Part of a small language model's weights.
Size: width 192, 3 heads of 64, MLP 512 SwiGLU, vocabulary 7637, 9.59M parameters.
Architecture: RMSNorm before each block, rotary positions, no biases in attention or MLP.
Training: a variant of Muon for these matrices, 150M tokens, 9156 steps.
MLP neurons of a small language model. Each row is named by its layer, matrix (gate and up: input weights) and neuron, and shows model dimensions 32-127. Each number is 128 + 32 x the weight over its row's rms, rounded and kept within 0 to 255. Numbers have three digits each. A neuron's up and down rows have the sign that makes its largest values positive.
After each neuron's rows, "fires in" lists the words (lower case) most often at its 100 highest values on Wikipedia text that the model never trained on.

L8.gate280:072118117130132109123133132137168104128073051019135059135130170117176107119143117073121107096133126167164127085142165152119107105066113117162081114108123094167092124081129104107059077109172149126093146111110109190164142115159175078098075120100052126152123154120115183125121115090160088133
L8.up280:154060077159131172137083133157137138060127161095098165090173103177127073139165175143117119115096140061087058068169082111123139134116146148121146106128128143070142141062169198130092097158094150125107121150196162132157082103097133137197105112145162173114121173111185079113096128094126149084
fires in: "this", "that", "which", "such", "same"

L12.gate354:122113112151131144184149149120074148087124127123131142113120132106124132072092034128163136099143136155134047150127126137122112084131168135161136147086142071126117096123144166116093125118133117154093127128123126100082163084089093156163165064110111128121184134156205148060107133150176128167
L12.up354:120113193130159097093155121113182124090122132144183123122106106161165148108178101088185153122109168164112111154114130126196126110186042239123154126150128151126138145116129145204152094209187146188088107143090132120094175112118121130093214152134129143069154143108170160105122044138126122137
fires in: "i", "you", "never", "nevertheless", "t", "if"

L10.gate289:070123140115093116118081135146135178131162148080114109121146133135120133120103106095161130149169198120161176095119184108080137098134117136130082125106184144164115180126119143140075093149111157174139104044140137168090076069086135127104142099130131106140148146103173064128075081070132147074
L10.up289:128138123111141080126102136081112150164122175102174120097186140134120132086111158121116152151170151129132101149132164121135126118126191122134123124115106114133122114136076127165163153163072135117139125180163147188206134124080140122134102070183084074107113162128138151109120109123162059101
fires in: "who", "that", "which", "player"

L12.gate121:167095095109172098157132115113151167174102117077184128093071199086090149109120188109209136173110123122111157126151152123109117097155142159160078107113153158177060145144135119171061122203129145157065113109111137123097123154175113116068127154085180156137090190115124163115183081174144134098
L12.up121:172128145109152163178111099141129117115114122174093160181122164122124151088167086150117120138121074138101078135110116085080114142091218099134144199126139129184092176192070107171144166140125142113099149114190199108144098161157101091145073140144110099122181096148122091070115130194160143066
fires in: "was", "been"

L8.gate76:053129126094138147104105132114169094137138164114079173127128137142132150112145125086098148098187137118148103082110202119082163151114139161133071130058091091108160119143199089089080132116066125133107100071103186143051114128053138126106163113136139153100171146138180173112114092164072150099
L8.up76:094133131175114080069148093139113056134161108153117122103069089180142147123158132131120150123092112090145135155121125189130077104096166142100110121087094115109145087179138103151065161119107131162088034137141151133167124148067050141143075173069142173119137134109160148138154120115122138170
fires in: "that", "this", "his", "her", "all"

L10.gate153:152130131105133088068158145119148122178078093154171113140175153113142125165122192086117100098162216133082104135183097167102088139157115149124173166127102099145140107086145167141129146193137143109094131104155127120088156092093149081091118150147092238142161159135129147149178081139100097058
L10.up153:146100096117187151096069139154135165122105080120140136072153174207136104079190125155116175137151137122144075157143148118062133137139149147157175126104136104120089145132130127191114111100160091140144075130132111138125120150128109156133150156077113117134080160110188189121098089122100142120
fires in: "one", "two", "those", "member", "third"

L7.gate124:120107094105108122140096068158172165135145193092124173141175100098162129129148142100105103081023134126137126116131156118150116179144153162114143135100142098167075113103149127125129148191046038168145084083167168081151095152135078142157116154129127106096160125074112147105168058175192186113
L7.up124:185102108092136213128101124105101144108078123108133159109104146108180127154136128149121101171107138068161118151098092067124111063037147133127145164048135115148106102132085092135101127178099135141123102125086150127155119070130114139150087136165159077087086110047106100171185145156145163143
fires in: "now", "still", "remained", "but", "while", "currently"

L8.gate473:129150133152131115093107139099139169154148099153132173123093085202180125099107154111128090180157103072126107178153096080115147152136075175136100139103124136119119214105116129069183138097085174104114139083104090122103121105135197129074137118095151138130071142156148161081182174137101123096
L8.up473:121150142185139067102110085133120167141164133079148154094110170130147136129133179057126160100107120087067093159153178152128133179136091137079167164091086108089127097149151106141109151097170178144125115135143106212096131124089111056101129123102123068136105161132150094150140094117166099080
fires in: "by", "to", "of", "from"

L9.gate508:150148090037083065110077166090154170119140114178131167136172139177076114136114130116136194096164168135144134106182165196112109108064116109089121134083177115162114151131077156105172139098130085168136115090150165081109122070152122105114186171130116117150151130136149181080118132102151077176
L9.up508:080129144110157079160080169110135138206123145099131133175135148114079133071100125176131161099186075119131177111159110145111144189159135131120130150129139140182125148148133118155144151148135148110118127116172157096178035096143099154163109134144139123191092118147165139170167134096110153121
fires in: "and", "also", "well"

L9.gate13:153143064123119129067119149161127093149175148063179113159130129106151092149089137120103118147105163096190158090116137159075158141120132081172163113109128121100139124109080162127070161092176117116156115124090154114085099114167113175167119051155103127149125167086148123143051154136085110177
L9.up13:147094131152113062092111157140119070196107103134130123172134138113140121172139121127121124147163105103162139110193147064093123142136129102097082156103133148148152121122133194165118147114133122147092076136158159129096148142141091102082098124137110200166137119072150139144085115188114119127
fires in: "his", "s", "her", "patients"

L6.gate234:129089086124101094114135156149196191149128158069152183104139130048108121142125142170158096093040134086159146086151161125120151135147090075111167139157167158085091166122067128133157117089122116101166122136155142081091154054171134150110104147146169126129146126143132193157079197099114146078
L6.up234:131145148132130137149129149181168161114120153117098190073153130058062094125118086106158111143116173137170157163115134135124096063147088101124161127112108137122138171129117178119119155071147111094108167063177173108088110058168121124136130103130140156110124156131097128127141137093095071083
fires in: "are", "were", "is", "be", "m"

L7.gate302:098155129121071146111125108051134184114169131140119096130114114148109177144137101103124105118073144159143112062137107103055161137126099116069153130118092108107145139109112113072119107083101146147089132183094153090080175138154127176129159099189144151178142134180109169031160129178133186152
L7.up302:105157114045070144078127099118141145100135098119152066145105114156107134158134135122116154098108176172111150070115148150126180130128103124104138213099126073068140112140138076078075131124144188163140098121098087121182125138120089118119111078188164112170127074102151135051125128145099146157
fires in: "on"

L12.gate167:090168138198081069181138150140179124127126109099126113091167191101141147160130110092124113120095124090106123144101130134073090117128111100195122103164141104089116172082111131126115093176140126099175129125091104090157165160113151130130099119150139120158083094137108191089074167193142078121
L12.up167:150120147077109194170148120148113146184210162138134199145202112124120141167078117140172179078174126173122120156123093150073115157071091198101122113129153109126126140163171081146136094105093129162120122182143126112135072125142160124108121145082105068126120120102065107064096110098123134144
fires in: "with", "on", "a", "in"

L10.gate276:075100075152189187136086174065092084166086095122150107131142104121089157093097107058083117119089093127134133141202123154099182139151082068112164187159111141180145140118098106106141102081111148127121120168162189112080106125161100148102121126126102112078101137124122097087146120127094170084
L10.up276:132105088065072098136132127099140162180149136118111177135115103144149135081156117143093106108123170155086134145128085090130089163150149075105073114109082143105128155158118128107137126092156110118099114117124157117129202144150132121140039132069198112076109138121105158077149176192144133171
fires in: "while", "and", "of", "after", "before", "as"

L7.gate336:151083099124101098123106156144146123138113120134122104099083112137153116164108061109138105112165162194103146098109133155148118121078192177114091159101134148140107167165162189120145137163077148116170146102154127129150108163106158164072177108126140149160040058126086150152149177183116107106
L7.up336:135121155182080162133147155074135136158133129116120075116129142084125136046139110151166115163159140137099200142111126092149132168108160103147056160164099121104123103159101156128189115138132138070141137114160174143141088172107122125176127113083137144187183087053132171118183133129091164064
fires in: "with", "by", "of", "including", "into", "from"

L6.gate323:169120118151111111152171074163173141137138149088141133167039130090142121139146082124128112112119177166113112085115147093107097116109110095128127140129099140181075199161097126097081135119100118133126104128199170158105122151210105174114150159151155123122090139118090185104116085150163189148
L6.up323:134080101100108162132139173178144167101096133092116161188117104098090138193111125089109142117082062053167061122135177110102187075111122086158130111077178128115130170101165170146174155156151123100124143119119124134050167083155081164106167153129153116093079150151156143094129150114185165120
fires in: "is", "are", "was"

L8.gate125:115191130110168118100133079101118147156180141169087089130159127149148194191123097102074147100071121104137144155151133094110105152120130149160170122120143110089102171105141149102077146110101128147155131135076081127157134069146152200102095080096151146095094154149150126053129139120089172133
L8.up125:208154092144139121089111133160149105142097156083110144132149122154134151089166114138109121189155110067143161144148120158089164171137067147194142183136135093153111132066141092143111120151131111143153134071128090145092193166170126124122077032111157113094087171090116112119095139110185164140
fires in: "the", "to", "by", "their", "from", "his"

L8.gate428:186104149179149102121096155122146073115147186144133049158119151115089122117191078105103177097113084140098114162127164084142135105110119169125097110195150113144102127069150146160080086131100120056182132164120114126116136146130156132104138178111122082115078095104177133103079131149158130158
L8.up428:099109099099125112096151197047117172051119105108181132171064106110180135088113116126090122127115125186172115161145149099141168153131197119193120190106065136104157105165131126115151126142168165177079129135076096131179088119123149084104125122095114187130121134095110097119162182118125121044
fires in: "of", "from", "on", "than"

L9.gate38:120132187127118127199095137135097128175133149125105122135056104152171064141159091127127166133153153164092070084137149155131158153109128082092061167166093119146144178136136156146134113091155099173129112060160164124142173130078104143115129140152128166181159152081136126182115139138098127202
L9.up38:148117160091124178114148129121147106177151123179064107166116135141217129114168128126146171128134089186121073136153132123130185120116129070127119151117162165121078161113145137159089086106159152102125160119105141077072142119142148121072157171123138116119133161114133126123077101141111162146
fires in: "the", "two", "s", "main", "other", "those"

L8.gate45:132062162121065143134131122096120114187197090169171132041122108115183172148094087065051144137116132073165129159146147113153134122113070173108136098150123099128121102067160154152172159107130155105156127139114145115129119059136144062164145144135092111099136201090136135080116172103156127122
L8.up45:104130107139142185129154188140142091113080071104115129184117145154191173158125179110207124176157139133145154132150173181187095131113109071164111101082095140151125153114131156163095139144115103045132162152148159110141194109172118209165082089161190160173120161127097086081164110124119131119
fires in: "the", "is"

L11.gate330:096185130097212156152150120101129140156172107184149146190128214084137137078145140132147162140086125178144103154142144117119157084100097104146153093154148102158131140145103083104076091126078075123126162086127155106100122120072117152160141218067159159129106153143088149111120087148135144155
L11.up330:134123158093109107186165120146115088160120154103153204111135107184153061159119159144178086088112165097079103157096124168061145148081184153159161202129121121118110120133122096089116156143098146118114087199108122144165194174172084132125150151136115120096171139144110117132185105179107180148
fires in: "an", "based", "between"

L5.gate44:109109121114076134156125146106093081184132159145109149129193070196181166135163124123126169137168156106136138095153126139150094101150126172089135139126125093097115166088140129097127093147149138103091133112130140139104113130113153185136160181147099125090184105086064152134077132055163139226
L5.up44:165073119126109153171155189112122067140154112151107106106143110166157147141150157124156129115154226149144112139170098130191134116131114119144118108121110135174133123149166176137099136151145175106124121154163151127098135089131174189159187178107121115115160128160105073115139124140146154192
fires in: "due", "led", "addition", "leading", "lead", "key"

L7.gate249:105122133085118134133094112161181131164138151074023110109106137132146158185172101229091053160103128162098168091097129169141160113165144073113137106132123124138149139127123117107119125119149142108163127178114139153107177115129078162190119166120128068161179131120118175167126045097084131094
L7.up249:103149101091081120165136154167140202153123119059094108177173127104097145135153119135111107077050137201125134092085127137151099135138092112119118109168104136173133127070115100098202120094144128131164154147089152084136099133180087121153173128070095091139077144161148096160155098118131149135
fires in: "after", "to", "despite", "before"

L12.gate193:157153152192163111113095089180168114094098141132119091192112099141201155095127139109138084121093082085135153109086112157155149147136093109155149163077065113179124124142149124166106144078101150084089125142086156111148103164155148174179082105084132184095109134126177146133128112165130148066
L12.up193:154116125109126096137071100140161138093054177167093137158147073168146092107147137140142203149137080174103147161133119215087147136093118147130136117093141167151067186083116137155127139179101161141105111134123176110107157127133057154156124101102135157182131138132113158125103077115133154106
fires in: "to", "not", "could", "t", "also", "cannot"

L11.gate202:186160080095093201144116099118164072131135097055175137111076112111069100141097101148106155122135117164166154089181172127089150160112102106131117139107111119188175140156111166134144100174099145121053113064116156116090074121137066122114115133137090048207124151096120107122168122158145154175
L11.up202:114062074076168130169160167150072067063117141081132185146162134120093071138116073076101161157130068149116102179126130127081133109081112126118107173146100104123108127127204086098174121140147143096135072160156173134131165068126197095119113111133148076155151097118160122091127112151142158153
fires in: "or", "and", "as", "also", "be"

L9.gate128:124138131130105132136144155129148086113167126068081177092194034128070041162140126087161094162087152142126117100155141129122158110121112104138151068164130108124189215110164098104162158104118131135098130124127138115093152162103159116130110139138064102113157149147207141125097097142128135134
L9.up128:092062157074105150122134142104132067145111165162132207163151091188129115116130129122161140135130210128099104120169124104134161136160144120123086072134053092150128137127146169146168098150121137104151130165144094116125159133108127133198143081127192155081144099095089100103062145186091117142
fires in: "such", "well", "even"

L7.gate179:095096134151103088131077154160149138124184082125108203151108123110105159156123147158134146168120135093051144109161100137152141150147124178079112139161148147134118146145112052110123097165099141157166130116091161098108070164153111094111174083106121125121151163095141156131100122164162063094
L7.up179:134132126119151152136103071172147117117178092126169155113078057160134139122126207189110147178141132112101166174110142169115177073131101158121104130130140140097176103136142148130072055134145077201082101103125123110042123143126189106128120112164102110176087155150071134117114134103201159136
fires in: "for", "backing", "from", "to", "defeating", "told"

L12.gate194:193067115136100118154136094093127135105054130107136180120123094071133122135103089127128099154099114167137084080107185106147127111107155102128130129158144144146095178113093137136105143103105155144121091113185086107097172145149190219163126191139133112101122121116090165101114112121124168165
L12.up194:095085130150103119103155149117084143090087110114073177056138116075067152111141075125153133100068140088118144087188166179077164116159126099122185146109084118144111114109095157167103155107152168157086071148064084123143125156108142114157080116153173138161062121180140205097082051180157152086
fires in: "is", "are", "be", "was"

L8.gate203:086114151078148136171090096078060173121157160160148135079129195167166136097113147135177139160122153136130134175112176061108087180130145086088130140155116114122106114119187186131085059163120107127125120150152135158086201121136143162197130073152120133153169083100125161163140134157143132144
L8.up203:153134097066139132122139158142101135153138154201082116141202129145073114107073163103142094096161108131139098137141141131100141118156122096143111142138113102124109162140166152121156141157106144052124136102184163188132148084092102129159193109082096108065176128114087157139138155114093166087
fires in: "the", "his"

L8.gate410:078113119152200135095161100129118122152113054082104098161127125072169145158172066109052139159073085057110152111177174155100103144115110140155163135157180155113151196083182127110105157115099149076111103074170118145147118167078105231171116187109099121136092139159134122144057112118126139156
L8.up410:170169173122037096169087046111105149128099105149122124136115161091136173114179125172149153142119102110111126163090082103161113162116091099070171143096155070118190142132154067070114094180123181139137125085135101133136169129147105106127120071100065152090082137047096122120096091145221081138
fires in: "on", "in", "by"

L6.gate362:186130139178130139108112120158120138144127142078185108108154150125119101106140124128133130126178101064164113109111133156073160097101066113126095194173208051107130192066169133125157133105168090140130124075114107137157121130140160083158164122160120110157063141127150150118152107157112091134
L6.up362:123151173152092172150147141135140134125084152135111082129152142169135146154147123146151155153132119110091121226112103177172103128099106105068082163145125118153146139110072123096092156131130117132122184142121185155146130197189147091149197134083134157187061136144142106149162156169041098158
fires in: "at", "from", "of", "a", "in"

L7.gate447:139153104111163085125145115107109103130109116138137129074082092105130149115114114128159178098155194231138144130128163108090142148128144117127086147106139111121102160097133148148056148094121188150089070164158148056182109132080148161101146132095132100128144108160178134141139132192089086141
L7.up447:091113126133127123123114174131080107109120142176142188141152118093164101063128107100120210110146183164158112129060129087156139130151120135155105115209092105108160098088176171133100147142150127117137113132098145135094174125135132129141147088146169085110159181122209187136118170068105133081
fires in: "and", "i", "nevertheless"

L6.gate108:150158117124170091158178167106144204116091175080081058144128089107079151106122164133055171154099125139150080144135124138121133120089183133157100080138143132173156155133107129202143099113161176101157087080148179100108081106196074153122119119101101131104147133150130175166109116173110169138
L6.up108:134125154148132166145155122159136077150099152121190169129155143093131133134159069036192090111094098142133071085087170154110168164121079160137094149137162103147090082054097132102109220143109115117143130153122168115070143050088081105132090132135160145157155163137125137127118154118157136164
fires in: "were", "been", "being", "also", "be", "often"

L6.gate235:143095092096187072132108098121174073142083131131080061113105132131132136120149034110089168130075093108111151128075116093113145128127124067159109125125067150131150184068154121126139106188079116156146098119071113133105139164103154103076164138049119129116132119119111136105128157076130131119
L6.up235:084144117236062100125142177127162068206088105107128107117156125090145180104095106083109114039160061133113151137196144114108149126125126141147128123123140118107128109121180097112130110096110119111176119183081123162156145143081187166044105147097140122117130182094168195136174134139125083112
fires in: "from", "with", "by", "on", "to"

L11.gate160:093162117121112161142139112094118136136135132099091120110086120158109099075087162125113150151121075139170109134148067101145087167134142153082152105142093103106119090179097100101159106174132139171149122163148106108153111099151124168133173134165168071113169163083127096116161134175103162104
L11.up160:096150130120146146120127107094115173168090148113204154118155142176209182107119131212178103122151108133085102151112129146078131051096139118164144150140178101111153165154125142103134095098157121163123096117145101100084159121059157117066118158107141145133164090090143187128133050152110161142
fires in: "an"

L8.gate91:064149156129109141155117150121129122195121105140115188167145113131104092109089146093148103173111092135116095180092173163140132184103105082106090110121141160166146143113144112134111132073106105159056127118107171131116139106152120121121148154069155139190100172136138178131113139131107111207
L8.up91:152142109121109095130117130157153160190134155103147141065135096142077068137063170143184099124122161119178104114187171134141162123060096121123150175137178100117150073202134128117150155144117078146117109117143185059128164135073124097112041136110192127171131099157086103116103174135063107077
fires in: "and", "a"

L10.gate8:134123143079170151122130088141152118100137103185125094083098133186164097110076133108114147100103162075104101120096182150080151152114143155058094167141155161152178116123102095134124063096056201146107164115168155179132126048107133146129086105073176208116131124112123131080140129147078158155
L10.up8:142185134155117116124157175150132096079144150098180118131122171109121120110107133177143169119119182109094121140146130156130146213120128153124101173193113196164133114149146108084080161100066219151144091113113132103120126134142107172143088159085123159081108104123071112136114122112110143211
fires in: "age", "university", "an", "part", "end"

L5.gate436:162168103101147107115129108137148143078135198144081109117100157116127055152072104146185166141104080190138095120104105100124107134112106079099092151145142099112110193126110163077088183132145155130057196117119104149142163156121131109152147153140167145118169094143130127147152083162140150134
L5.up436:153111126094094148156168105144076138162033115120122156112142135108084164133092118118187100128138150206170156140080141133166194073214163173157162124125127169135079127138162095130143089178116165158138092155182075112185172115127109158144116115161058139180123163121063122101146141076146147139
fires in: "is", "was"

L8.gate10:138089190139076125106067156169129188118132129134089134093149154140148168142145110137156114149200129162228185118149093124134143101093155141154091134126106122095158174123104152102130184068132114126129119147128150095122058089166144125150170092117058118079158125117136143137155073189120165153
L8.up10:140157115147137117169154187126150088110058167113100136136131129180151162099115119115178088090151144121093079118177086100161089142146108167129149123067064064126183157163100099143090160167088086142163090155120176160146132149159122091071146122118094113170131088121173101110129131077129142203
fires in: "to", "for", "the", "of", "with", "in"

L8.gate484:085118129129109149134113138165112095158132109119154133148141175084107082145084106110089110118148089068137126112163133172044199115156106119071068157150131124148149143138146108133116150080063094163113079104115114126178068090108179158109103129075139116087133127163115148106166098079083096145
L8.up484:075105118198057146116098080108046102130132147100174185104075065149112118155161141183112129156130087107156140180139137159090166098145161132070083128098049154079131126146180143130110140112141152129134094176118105074137108122152148183119132161096125168141097139112188111110142132108091217146
fires in: "and", "that", "order", "which", "a"

L5.gate111:114194140142153140136119145113128035139076120139148130110117129075179151153139090107103132097123157106088157118106135190093125150125130139194080161076134170104103140113179173149126205059127172115090108157151151133140102116154200164122028094070119172184116061077120120170120149158129161140
L5.up111:081130090128184168153085154127138168090117149136120076124140138062110116116114107156112110036094188188147140105092173081104107127199123103108099119180128122136150153083130113109109141121113093133114133141125156110126081134142105148155077110081077071160179118177077082135150122110141078190
fires in: "2011", "each", "1", "one", "2001", "multi"

L6.gate325:192119109117113169116145096168095132135096048098112148099095158128090039093123151101158158156117145150151084147135151104143116145122107098175118120154108157080152197183085111141161131101111089206130162117139162096106126152129110139131178139155084133167163169115176156148163177188161110166
L6.up325:147152136117100146134115155124096142142138152141140150161158107169138134150115125099122095076197119137109138145168144132060129174156121090126149143100162118115124104118180077127161179076093049109167085101055150166211121119177064138121112181126115064149143103129109113083131113171174116134
fires in: "and", "or"

L6.gate159:110140151084159126157111153152076139108110155120152102086092136120087186074124138164133139130113123125127099062117095123133131133152146127140128080122125191087166156137166182127125153129049192119140114148159076085125180156145089069127144122068202140165110166112188149112118136121144153118
L6.up159:073125085083132121124148095157098121128181166068167067141117140141098159132180134154152162084077094179162140106098102095162137138154109140194128140102174191110127129146157124154138119181065161174137185147158095145232153136137117084184150094074162125141171096112128151158110106176118116116
fires in: "on"

L5.gate301:182155130116136173110130156115228171121201142121168160188139133056098147120115116094128167118099155146134148105135125110129127146097130140134110145106108122108177145092109096106176147135102180152116115123170160090115127142156124134090170169163045147172076164215154141135107112083136077154
L5.up301:107124123153155134131087130069244144133218143089092213128144149090104153130132141093106138102107122115112106172203177076128164147120108155141128178087129107138146132134120106134141155122141180132097075174143181123138138117160088134138137127153102147166155114198133170113091123143113102091
fires in: "is", "are"

L12.gate147:087133103119113126130131138144168131147132090115082163145126203070118126163113133142237169123153164048112109170123149136050133132079087166093079070116139068113139114182160154099113131114110124112098139147085164126066172078121116166140142173120099107172118105143134159109135097063077146150
L12.up147:169110153108132127129092109143166109138115109146104076123063133122113093175118077127063112155126064151121175112079073154165150143064103114173133163121087130135131131151094178132162147155116164073135205119159162132105095086127096142145139137215153156107097098094134212186128100103170107056
fires in: "is", "has", "had"

L5.gate187:093118157126143109115140133121107108152143165055048132130178106062185177076152140083086168145146064123131096129119113136168102159123157166187070083149107148132129139156160084068124184117123091130150120139054118143132087152126170069132138087109159160131123113106145212088175112159104105122
L5.up187:152164128111135110142175132071168171112145159115079115089166138123141149110107148153137137158168119121175124106123127124118130167153153132125119133121085098109105111071111083073143123147144137113122100105112111103156151130152175084086170176112156145191152090142120158088161129150073103145
fires in: "for", "of", "during"

L9.gate48:121178153106064080116092121122120155051095095109182088082162125100144100139126075173076119192094072111134181149149098066151088159104051095127166105176162122139150186157173135159141070102095132162166092094117152147064158161146151103075115140134123094078123159196120152126151167129153180122
L9.up48:085178171128126090148148115142162068069168144125166175144118165144130133098127158103154133169068142114100163162146109129078130105104168159127104121156172133121191128187148152111142125118126122100148141119178063152098148108090109101058134128102121049122146099120073150122148101161097123144
fires in: "in", "born", "more"

L8.gate437:145142141156113198154031132186091087146099099130124149149102130115235135136079110092143106146127133151097133148175117154141141127108068130166159110128119118160127112123095090157132143162118173120120150125134127144160094068157103130159146128080091182143134152156143144104057075154166160103
L8.up437:165130111105131117142115155138113112154140126178081047136144145161150105156100157110170097151134135095143140159112119138160144179086098139113079112105111032099102093129115099213088119104100181111122108092082092182137143111088168098138118111104146180159120156130106149109098107130174116107
fires in: "not", "t", "also"

L6.gate286:119139073072083112183172171101153120148157118211152151071108059158111118102108130129118162104106128097125124123131161142200155141116134138121088122128109169093156187069177149066134100168131124094087167163160069156114109107116109132162097178121119170125155152075117159128155156131107113099
L6.up286:116137110092106106112137103128131178144161170140140123061133142127192108109173159145083221085138136121075106116143150174151149153097121121102218080095111112110131116107172093140072104103127100101122154119163166137116145078100128154154130108152126169160136152193148169070131098131144103195
fires in: "to", "will", "helped", "help", "would", "did"

L12.gate272:178164175062094125154148098132148020118102119154157141112130059138091115118130129113100161119140110133102129142147086130131124167070154109145148077157106085187127136116204132125174163111105176092108099120106140161179188119173138104117154062168142119075191120093115172171146150159114122143
L12.up272:139110080089162122125170140160113133133177132117129169125151077139070134058155105090171181147153168115149094141128141137085116120198151152080131153134182145179148126132132131088123117113131174103117070149119145121109127129056147139151124143155076109117159113117170069113126096166138138136
fires in: "more", "not", "well", "no", "less"

L6.gate195:070111088097106144145127113153181105120176128087130175157093112158114114116114145138105099143128124153099108182130104134064119077148113129166201136106058176129124124182110075111130102144126155188113087161127122148121120117119194151155109106119207180114146142107112155109187089113158204152
L6.up195:078198106116150127158168094134096162190156134129106098145157096107078139138100113168132159125148120122142175148109102191092121081111124082137150110126110153132081083192098133140130108098159148148093080155088169098102054123125122089129096145130187135109137119160143133131158041125189163142
fires in: "an"

L10.gate121:094100143135144097142113129148112095111152168172128144084108122154156081140183190122163085143169123110123138146121140060130170149091137135092091122145071096132155205171122148149133099120102131118125100069141159102140155106125098153145103094111136058176113095144219125182153118160091181141
L10.up121:134090142163130160122118139125162167094155162107154174127144098185169120184062127114156077140153169110109167100131148105132139186128084132075095143159092086135144139125160124096158128169108095094149162091101177113183176132095103134170068133167109089131136146110158120092136147150100184129
fires in: "more", "very", "such", "so", "other"

L10.gate345:121106150157135141190054154138126169123108156159174136077140189159147087146112128122147094084146080126137196158134193142133111176134077141170119154134116185093117137109062145143082152117104085094141186154163202160151115117169120140143133122111162152141067110199136144099140115132075110123
L10.up345:118095125098144125112114119094139129127146118165170121114154144157159089107113075214143124092127118084109170119128128142188104101128130052099129134138115149091085164061092110125033151208154143127101152128132158168124130088132130077140188176139126133173124133133105119136108057127152084186
fires in: "he", "also"

L9.gate272:173151156158168134086149126090153106125116128136113130135109138126141156115099113152231208046120167140129110104132131130089161146097169133219101138091160100177169109136086116120149100070125148122090097084135124110118144123121189122136100111137119090147155114115179099149130154164131087136
L9.up272:169155180163128131115144123134168165111110098146117157077114082174111150127138151179193148082148140142152072073151120091109126127101193093163146109141127139175095147161069126155107167107127178115099144062113139105113111131118113160138138170129146157131099198083120171167119110160183065134
fires in: "not", "also", "only", "notably"

L11.gate37:085168121117151148090156111101135096092137121044153054120125139155113117083118190107117058129090120096148158200108072129164083157183105132112125156128147126186083124148112073150153119115086187112124153125122150119151145083114099200111144136125218177150167133075181172139144072171115165149
L11.up37:145178166083157110102169127057168124065132142132155102094143097085155105115124191140115084135143099054092154126067115117101094116119121081121128163175159199142114112197141085136136135130094130072169084159162155094113122121143131138149138215124197227066130121108091126094119153113094181162
fires in: "an"

L12.gate281:125073151179157083147170120158135092159171109139112118148080103096080171106131122138079106147155097127139132136138155123082127173102100126085111138144014174112140127100122162185144225090081099140148114172132095157203047159079178103123097116137152119182156143076077132106116113104195115134
L12.up281:180146102117167150071102147145141109106062080105113070095133145131182145143132148087080105105091150077139138023163114159117038161143136150174155127127119150093150148112123120087182132117158120123116142144115049150131085115137111118117076165129198132122121105080122118133140164140126063106
fires in: "the", "north", "that", "east", "west"

L9.gate471:162089176104164123076158124111140159130179155104173131135137130158167118125110113120109138081183137138234099078145105201109152087182125092119155152147144134138155098085136119119088090087150192125157166164105112131137101091170177103160108139135120097099148120069161140125121085137101146161
L9.up471:166221183097105127161141097138140143116138050091159154120160110163121225109157122108109157064100137097131188142133136066147195111130166091125123112082199125095119143174152125144134098168142156150100122137125140166166125141121158094098098137128113158144119134130142122122210128164110195132
fires in: "of", "from", "for", "monetary"